config = dict(
    parallel_block=False,
    beta2=0.95,
    weight_decay=0.16,
    doc_mask=True,
)
MLP neurons of a small language model. Each row is named by its layer, matrix (gate and up: input weights; down: output weights) and neuron, and shows model dimensions 240-335. Each number is 128 + 24 x the weight over its row's rms, rounded and kept within 0 to 255. A neuron's up and down rows have the sign that makes its largest values positive.
After each neuron's rows, "fires before" lists the tokens most often just after its 100 highest values on Wikipedia text that the model never trained on.

L8.gate94 [138 129 135 128 140 133 126 114 112 184 143 146  86 160 135 134 116 142 105 125 119  94 151 108 153  92 121 110  91 150 154 160 122 149 121 147 164 147 159 119 155 143 138 121 114 146  98 105 143 125 149 141  74 162 132 133 138 106 136 138 158 153 127 121  97 111 152 126 119 141 174 124 158 129 151 147 128 116 131 127  97 152 156 148 158 145 168 150 136 112 155 156 102 170 146 149]
L8.up94 [145 134  99 112 123 135 134 144 120 132 136  90 134 168 128 147  78 173 122  92 134  95 117 130 122 103  77 136 120 141 105 133 101 128  99 106 118 102 154 132 116 116 135 180 133 119 111 144 136  93 132  74 123 127 137 150 164 197 141 137 166 124 105 118 110 102 114 108 119 151 125 145 138 162 145 156 165 117 146 106  71 142 141 123 102 157 160 117 152 173 151 144 131  90 148 107]
L8.down94 [172 139 144 146 163 129 152  91 172 170 116 132 106 193 162 160 101 174 139 125 144 115 161 131 106 112 127 104 108 150 149 151  91 126 136 109 152  81 154 139 157 100  93 135 118 176 136 115 107 145 136  84 128 134 163 155 166 165 114 165 135 130 117 100 109 114 114 158 116  97 144 170 127 124 154 139 136 129 183 137 151 110 154  97 109 176 146 202 129 137 138 106 139 119 147 105]
fires before: "g", "m", "ran", "ts", "k", "ena"

L6.gate105 [128 145 146  59 122  71 180 125 153 118 113  95 105 140 146 167 158  94 104 135 166 138 151 126 121 171 117 167 124  94 135 143 134  71 108  81 131  92 142 122 157 150 106 112 134  95 124 108 132 144 152 151 125 115 150 163 112 110 127 117  82 149 107 106 111  99 123 173 129 189 129 130 148 167 136 168 131 136 112 141 112 152 158 104 148 132 132 109 157 137 131 126 133  81 142 111]
L6.up105 [119 153 150  88 106 120 111 104 194 128 112 130 111 110 129 114 125 138  83 130 131 121 129 103 100 102 106  97 133 151 118 136 122 105 138  90 122 122 148 107 119  68 124  97 157 148 108 137 146 136 111 137 114 149 145 137 125 139 144 165  80 147  88 130  86 115 130 101 119 134 125 123 127 149 132 155 120 145 148 103 113 152 136 144 135 141 114 107 131 134 139 154 115 155 150 103]
L6.down105 [118 146 131 145 114 128 110 117 150 133 145 143 120 105 106  92 203 156 150 140  48 141 147 128  97 114 107 167 123 146  91 149 154 127 151 111 154 159 131 127 133 147 118 136 196 116 110 132 110 119 150 139 113 142 135 135 105 162 137 131 122 106 180 106 135 142 125 119 100 131 161 166 120 122  76 108 155 136 124 125  92 119 144 144 115 122 106 120 133 114 108 104  87 121  99 140]
fires before: " B", "B", "ra", "b", " A"

L9.gate695 [142 150 162 114 129 130 127 131 112 127 150 175 136 148 146 166 106 118 114 133  88 139 123 130 104 109 162 137 119 119 115 143 104 125 173 136 124 120  77 108  97 125 114 109 156 125 147  83 115  94 127 118 120 114  82 166 120 112 144 124 145 133 162  88 167  91 123 114 103 150 106 144 143 110 179 126 131 129 108 148 164 117 145 149 139 135 109 147 158 111 125 173 131 110 128 129]
L9.up695 [145 125 120  94 158 118 111 138 126 130 134 166 159 143 106 134  92 126 144 129 133 125 143 120 164 132 109 126 107 118  94 141 143 179 116 115 148 103 132 140 178 134 136 185 125 117  98 140 141 126 139 103 146 139 135 132 112 180 123 139 116 146 130 136 121  76 170 104 141 105 177 103 162 103 140 149 122 154 155 116 128 116 151 130 133  90  92 139 161 139 122 163  96 136 153 113]
L9.down695 [128 145 161  92 133 101 153 131  96 124 151 129 141 121 115 160  94 126 147 164 144 118 119 149 121 143 111 147 137  85 126  99 106 121 108  79 123 180 137 111 156 132 142 161 142 104  87 122 140 136 109 102 140 136  95 141 148 114 136 106 109 148 124 124 129 137 173 127 141 128 133 135 135 147 122  92 104 103 172 170 112 126  89 153 115 151 142 156 184 142  99 188 157 118 140  88]
fires before: " States", "b", " Kingdom", "d", "ra"

L6.gate1147 [124 136 114  75 121 119 120 105  68 125 145 119 153 142 125 157 121 115 108  89 103 109 138 116 143 120 161 100 116 116 129 145 136 114 131 123 125 129 158 125 163 165 153 136 160 116 121 121 125  90 173 133 119 167 126 103 147 119 132 133 100 158 129 138 123  94 132 134 137 127 126 137 160 117 115 132 126 163 150 160 115 106 153 112 120  93 149 136 102 103 147 124  47 158 129 105]
L6.up1147 [144 133  95  93 145  80 140 154 116 141 116  92 129 126 108 168 101 140  96 135 133 123 155 127 128 108 149 122 143 104 158 124  73 119 136 137 140 121 143 141 146 151 123 130 141 127 102  96 139 134 147 118 147 181 132 119  88 133 155 117 105 150 128 136 127  92  96 136 140 117 116 149 161  91 110 116  92 154 128 140 158 118 147 114 121 113 126 118 127 150 141 124 128 161 155 154]
L6.down1147 [128 145 124 169 115  85 136 128 150 136 107 116 131 143 154  94 135 163 146 141 172 137 163 170 120 150 103 133 111 135 130  87 109 150 156 143 150 160 114 119 111 130 133 108 196 118 128 137 142 140 121 113 122 118 140 162 124 138 137 139 104 118 131 108 152 153 119  97  71 135 136 108  95 145 116 115 189 112  96 111 138 118 107  93 143 119  94 112 151 170 143 131 113 136 133 123]
fires before: "C", "ac", " C", "ic", "oc", "c"

L9.gate120 [100 110 124 153 136 145  90 155 131 117 146 131 127 153 103 108  92 123 149 127  67 120 128  93 123 104 105 129 119 166  74 170 129 106 104 142 141 159 153 152 152 117 129 120 144 121 104 116 110 149 101 130 151 107 181 151 129 123  91 166 119  93 143 131 132 124  62 118 150 146 134  82 110 117  86  83 163 128 130 116 127 129 151 133 137 130 148 130 153 121 156 127 105 147 117 107]
L9.up120 [150 113 162 166 144 154 162 141 139 141 143 138 156 141 112 126 138 147 116 131  99 150 134  90 145 133 139 136 116  93  96 119  62 175 110 170 119 150 140 137 133 115 124  90 125 103  84 148 112 135 122 135 102 146 160 122  76 136 174 173 131 124 124 107 105 104 139 168 143 153 132 152 142 132  77 113 127 131 112 146 133 177 121 117 116  77 112 134 128 185 142  79 137 133 126 142]
L9.down120 [110  94 136 177 117 147 119 140 135 147 132 165 120 130 157 142  87 110 147 130 116 107 144 102 130 153 131 126 115 107 118 162 109 110 113 128 111 148 157 166 148 105 159 139 178 143  99 108 112 152 134 121 112 159 137 142 139 138 141 152 118 129 118 126 133  84 129 169 170 149  96 131  92 163 151 113 126 152 100 151 108 197 209  96  84 123 145 114 180 138 154 133 120 142 173 145]
fires before: "an", "ack", "ue", "ood", "ock", "val"

L12.gate996 [ 94 120 163 109 147 109 145 109  56 138 141 121 130 132 117 111  98 119 143 138 118 146 139 176 150 142 129 156 104 167 119 142 136 113 136 132  95 177 119 130 123 136 117 183 123 138 146 114 118  84 139  98 107 113 100 126 116 133 136 115 162 119 146 117 104 144 151 134 113 153 130 138 166  78 117 147 132 128 116 123 159 163 162 117  78 163 125  90 140 147 115 130  67 104 159 154]
L12.up996 [152 162  93 131 114 144 148  89  90 137 134 121  83  85 139 144 105 144 162 108 125 202 127 126 133 139 102 149 146 140 145 126 110  91 134 116 157 114 109 129 158  96 128 141 120 133 173 110 166 134 104 124 128 111 172 113 109 160 104 154 152 108 119 153 126 130 158 153 131 136 163 160 123 123 129 134 146 116 142 156 147 150 122 140  95 158  95 129 139 119 133 139  92  87 162 137]
L12.down996 [127 108 129 145 123 123 157 110 125 132 119 120 155 129 111  88  66  92 111 146 127 106 117 127 105 101 115 136 114 159 116 146 151 142 104 142 131 129 155 141 131 115 123 110 165 129 148  96  84 122 107 154 137 139 116 112 113  87 132 161 142 135 138  93 177 138 147 175 156 112 129 140 157 124  98 160 149 126 126 132 116 153 177  77  77  35 111 108 139 142 115 107 160 161 145 147]
fires before: "s", " century", "th", "0"

L3.gate210 [ 78 131 121 111 122 163 158 118 129 125 143 135 104 157 128 126 123 120 115 128 125  83 127 112 131 153 128  90 110 115 131 139 142 144 151 192 127 125 126 157 141 138 132 155 132 161 165  99 129 142 143  82  90 120 102 185 129 168  76 151 179 117 159 128 164 109 131 161 139 168 127 123 141 160 134 102 107 122 127  94 114 116 147 172 142 185 148 154 119 101 138 189  91 145 116 129]
L3.up210 [134 168  79 108  87 139 141 113  94 146 133 153 164 155 104 131  89 143 129 128 153 145 131 146 172 174 134 146 106 190 146 135  94 124 113 131 117  90  74 115 154 141 140 119 145  81 152 129 141 140 108 100 140 136 113 150 120 116 124 125 127 148 102  87 124  97  87 125 128 148 101 130 159 137 109 117 119  75 158 111 140 144 142 129 124 145 161 130 139 133 160 136 143 124 198 137]
L3.down210 [135 130 129 132 135 174 127 117 188 151 105 118 126 175 140 123 134 174 112  92 148 136 122 146 104 101 121 124  81  89 154 219 106 168 126 177 161 119 122 101 110 112 143 114 145 134 146 140 150 134 134 117  97 184 145 133 153 147 105 144 153 123 119 126 131 134 129 119 141 148  87 121  92 117 144 139 112 159 149 116 155 128 232 101 141  90 133 150  98 135  89 146  89 118 142 113]
fires before: "t", "i", "ve", "ted", "les", " voc"

L6.gate665 [140  74  93 187 150 130 137 158 137 177 105  98 117 116 109 104 130 112 122 140 140 117 120 131  83 122 151 122  83 151  49 163 135 160 110 156 151 113 130 132  81 164 113 127  92 118 117  94 165  79 109 106 114 104 132 140  91 150 100 141 126 101 127 160 116 108 145 112 125 129 120 160 135 133 119 112 119 103 168  81 132 154 160 173 166 151  91 139 146 164 123 113 133 109 134 120]
L6.up665 [137 112  85  98 137 119 163 127 128 146 103  94  76 112 112 142 191  96 126 117 111 103 119 155  93 135 101  76 155  83  81 117  88 112 126 156 140 139 153 115 118 110 154 100 105 111 116 123 119 133  76 153 100 105 105 144 162 126 114 148 129 125 125 113 146 110 122 111 117 109  95  98 128 158 115  99 126 108 141 100 129 132 114 118 137 155 121 148 125 130 122 142 113 106 173 111]
L6.down665 [145  54 141  95 130 113  99 120 114 135 167 110 121 125 146 140  89 160 120 106  99 188 187 183 136 139 144 170 110 120 124 112 145  79  99 135 152 133  97 112 138 101  58 132 114  73 120  94 129 135  93 143 140 163 130 155 196 106  89 110 120 140 132 102 129  96 116 143 167 134  95  97 138  65 127 122 127 114 136  84 141 100 108 111 128  96  81 150 112 146 135 124 115 164 158 123]
fires before: "st", "v", "ss", "ster", "ll"

L12.gate981 [ 93 100 139 108 114 136 129 109 108  64 131 117  92 133 132 153  95 128 155 132 119 123 109 162 150 104 105 136 142 129 113 151 115 102 151 115 166 114 143 131  89 125 116 140 152 126 116 111 103 130 154 112 113 113 136 173 145  80 113 156 143 170 118 127 122  94 102 155 112 104  92 116 107 118  90 119 157 152 140 126 175 132 142 124 124 113 134  91 111 111 119 127 122 169 141  72]
L12.up981 [120  83 118 149  82 144 123 169  94 167 145 121 106 164 124 144 120 152 137 101 131 164 139 155 143 140 139 135 116 169 127 132 134 131  94 141 112 120  69 183 144 105 119 124 109 100 104 126 124 122 146 107 189 137  92 139 129 154 172 171  99 119 140 140 111 132 119 137 136 148 155 151 118 100 119 163 152 126 197 133 122 101 138 117  98  97 172 110 107 141  79 136  85 142 173 106]
L12.down981 [115 131 153  84 131 136 154 111 134 127 146 113 133 131 147 126 118  86 158 118 147 115 144 128 144 152 107 147 112 153 105 174 147 116 141 118 118 159 143 101 137  89 129 129 128 150 150 144 150 140 119 153 152 189 171 168 120 141 142 155 118 161 161 135 123 102  66 154 136 106 111 108 118 119 124  76 117 132 136 119 101 177 182 110 125 128 117 119 125 100 109 121 145 119 163  64]
fires before: "an", "ople", "ans", "ani", "a", "on"

L12.gate348 [129 123 117 149  95 133 130 165 129 118 145 136  97 106 144 150 114 125 119 132 111 126 112 143 142 119 120 152 179 108 137 115  86 147 126 153  73 105 171 109 108  76 122 163 125  97 101 122 133 131 166 128 127 127 120 126  99 109 186 166 110 116 139 136 102 124  80 153 117 128 122 139 132 105 132 129 223 144 112 120 153 148  96  63 149 110 153  89 140 135 123 153 112 144 152 151]
L12.up348 [117 119 133 120  76 139 131 119 119 147 141 119  85 149 112 143 153 144  96 105 146 168 150 150 167 128  98 158 113 111  62 123 101 118 109 169 128 137  97 117 121 120 129 159 129 148 145 108  95 130  74 124 141 131 142  91 111 165 178 108 163 126 100 190 116 168 123  68 184 159 132 132 123 113 137 174 107 121 171 120 177 162 113  94 121 128 118 156 129 147  95 104 121 110 105 121]
L12.down348 [100 125 107 159 106 113 185 154 158 143 133 117 115 129 139 153 135 116 111  96 141  76  85 138 160 128 125 107 107  90 152 131 101 117 113  95 145 142 109 123 115 118 130 104 126 156 128 114 123 114 165 145 105 134 133 125  98 107 107 137 110 107  97  89 110 158 132 115 107 128 156 129 152 118 104  95 164 164  93 155 146 164 107 107 141 115 134 125 140 121 145 120 126 159 127 138]
fires before: "\n", "ic", "ian", "ians"